Weights of a small GPT-style language model, trained from scratch on English Wikipedia: rotary positions, no biases in attention or MLP.
MLP neurons of a small language model. Each row is named by its layer, matrix (up: input weights) and neuron, and shows model dimensions 0-127. Each number is 128 + 24 x the weight over its row's rms, rounded and kept within 0 to 255. Numbers have three digits each.
After each neuron's rows, "fires after" lists the tokens most often just before its 100 highest values on Wikipedia text that the model never trained on; "fires in" lists the words (lower case) most often at its 100 highest values on Wikipedia text that the model never trained on.

L7.up103:125156134148125148086147135160128124195145114138118099165185100132133117122125149133134146141142093114112143129111106140062143110154104117099145158132143139116138077117115133105172108093102098098154153103104121116132156149111150160097101173077150147113146120132106118140144132160200100102118131131070133131121158130154071141180137117108115126099121136093102127151131121160117132128165
fires after: "\n", "|", " August"
fires in: "8", "6", "5", "4", "9", "7"

L7.up234:125147115131120166073130145134145104138145138123110129130141112113150141111129140154134115159133103151159117137126140127137158113120085114119140156157165175155119151103125113179145116087113101135132128126124129147137157148136100098097127153097122132125152100125115130107158104134183126119124085143152111143146162114108151163130107158131128075118123151088204066147097142107133149086126
fires after: "|", "\n", "-"
fires in: "5", "4", "6", "2", "3"

L2.up479:152156169079084129125133161129135118139100128106135118135153129174123191131167130153139149105117194131128137146124113134139101141150124123118148112165140127144096159134107154154175121087148076143149133132062118134124094106102131122149113117118115133134151137150113150138120071173157163143102135149143099150148140148110125135104153126119103091099103113164116111091123123149106110138099
fires after: ".", ",", "\n\n", " that"
fires in: "she", "there", "he"

L2.up108:144159117118113120162144122176115176147123127103142102132120094116123076113102104140113131145106164137159104114108120165148115098137113138151145138144145149139139126116138101080134150081127157160109144124153110117178085120069139126185117169116148156177169104078149120144123105157112127145108130106137145095131136141115090094126133068126084122122118095127089096176128134151178138142120
fires after: ",", " of", " the", " in", " and", " Charles"
fires in: "texas", "california", "illinois", "wisconsin", "saint"

L3.up457:177117086086134163153100123140140135108156131155131136155151149132133137146141120121147117136178142122140099126097102176147182135107126134128122084093101144097149102081115121111142133179141161131171147153164166125115094112129077152161119123127174139125158096109116150156138119131130157092128095128175097150109112095149100118161091113136128081124150128116148125138139097120153131129066
fires after: ".", "-"
fires in: "the", "can", "between"

L5.up551:113085179078108127153142128137121123121137106101131128167139118098140082162155129130185131114115114121158133128105144120163125140164127139095060128085093111094125160168121165143102130114123129097148128146141145134135175156102141144114155138123124110134157132147143088111145133181130153137172143173121098106102092150160133059139126123131145129134093103093126137129133150142118152135089
fires after: "\n\n", ".", "\n", " to"
fires in: "in", "was", "from", "were", "go", "be"

L7.up499:138122155073096141107142111104133111103132130129135142121126092150153125150179107114133109140120142128088173182162079123140143143139088115107121126127093115099144160111106157100110139133103116148118110146150093103150115106104112178140114126131160097119091144145126086152050133141120079113135119118119084116141137109179139120102129168119060110131129070120147103131127114155112127114150
fires after: ","
fires in: "where", "which", "with", "and", "making", "allowing"

L3.up238:114110112124109145122132133102136149125143122105181130142138094115132106125120128158145134166104167123079162094114139112124101106108102095114132132128138122128124130158090132170102120135194169128086141108127191133100154157124140130125121116142104124157164138146119137116124149069132148129137135188127125097158130130074096109123152126151100119102114109130109136154118183161150085130143
fires after: "\n\n", "\n", " \"", " ("
fires in: "in"

L7.up262:082146071113136161123115162124119073141141153100092139182104095130162096138124138154122149124095143119124171142144122131111157107111124125140125145148164080160121122153152128138146100101158112112185121131139100173125124116134128153154109151165143137148152086149106098118104092135129112123094131116148134192110113100128117117115156133093129130111149135110125113150101118123122159107161
fires after: ",", ".", " August", " June", " September", " January"
fires in: "he", "it", "23", "2", "19", "she"

L7.up148:118114154103067120122146136061131151155162113146068109167112166093149123166167119107151127134099152119108140158096125220101154123106084140138162126160117125132107133107113130120094098087111143119124134118101116152151101135162120148158107153127123116113142093147107144159135132179075152163120111107147144162134140103140113111112115115145138071123133112095144148093139158129117113151121
fires after: "|", ".", " There", "\n"
fires in: "a", "2", "3", "1", "12", "11"

L7.up296:132108162117124160106127136125122156112117089132100134122147118102116145161142106162107084112157141146114157112147163189105113105139097184126131117100160123096113141152097122133104143103126103135158113117158120102124151159124156124174118128104135099105172141147110121135126106143104127134123126114131090173154112080100156101140123168108122082149173041137118101123130116136123087133121
fires after: ".", ",", "\n\n"
fires in: "a", "in", "oz"

L5.up330:157121095101129117109144110137102109133123137074116156155125112141146124121101132131160135140136114107145120107158177096150118130143114145130168091129107125132104151105148150104125125103168111107163107147117095124137122120098116103119115168175113173138117093133125139190068126112102130089137134125134120169123134095120112142171140154112137152085141104145119121149096149114075111158152
fires after: ".", ","
fires in: "it", "he", "which", "they", "she"

L2.up628:133131137142120135190166159132160130133146045131128119166140148161116162135101094134145161140105148119110119143140115157122121102094091146137144166144128152131122147156099106092137151147135138123096122118152081115120108110120175120121138130158149132162155127135132133177108160189134105147132102148123129129131142126116090112098118118101093167129121112092127114119153106149137153097178
fires after: ",", " the", " of", " |", " in", " and"
fires in: "texas", "tennessee", "georgia", "illinois", "ca"

L2.up223:138114183077067133115142141135101163098137150110115117171116126107119202135176107130141158110136112088145149120124130169144141124136142135134128161040138136130097172155111104107119118089111112114126122135151160132138126120111149171108126125143139091124178139178133113162110132140128148116155120141079114149145145129138130119128137126133118128130094053084104097118109142122129103085160
fires after: "\n\n", ".", "\n", "-", " \""
fires in: "in", "inchi"

L7.up464:121106148117137167083154154141084147108123123108146180151162111095117108151123130129153102090083141120142154089129154156139118136114176153098125135115117094138136113125082146148131163108134162129124133128153141146121172183073117173125190163135162106120170167132093135114103133117115121113092161105166126178098149097139137131137078117090157122107156111148123114168123086102128109124151
fires after: "\n\n", ".", ",", "\n"
fires in: "in", "by"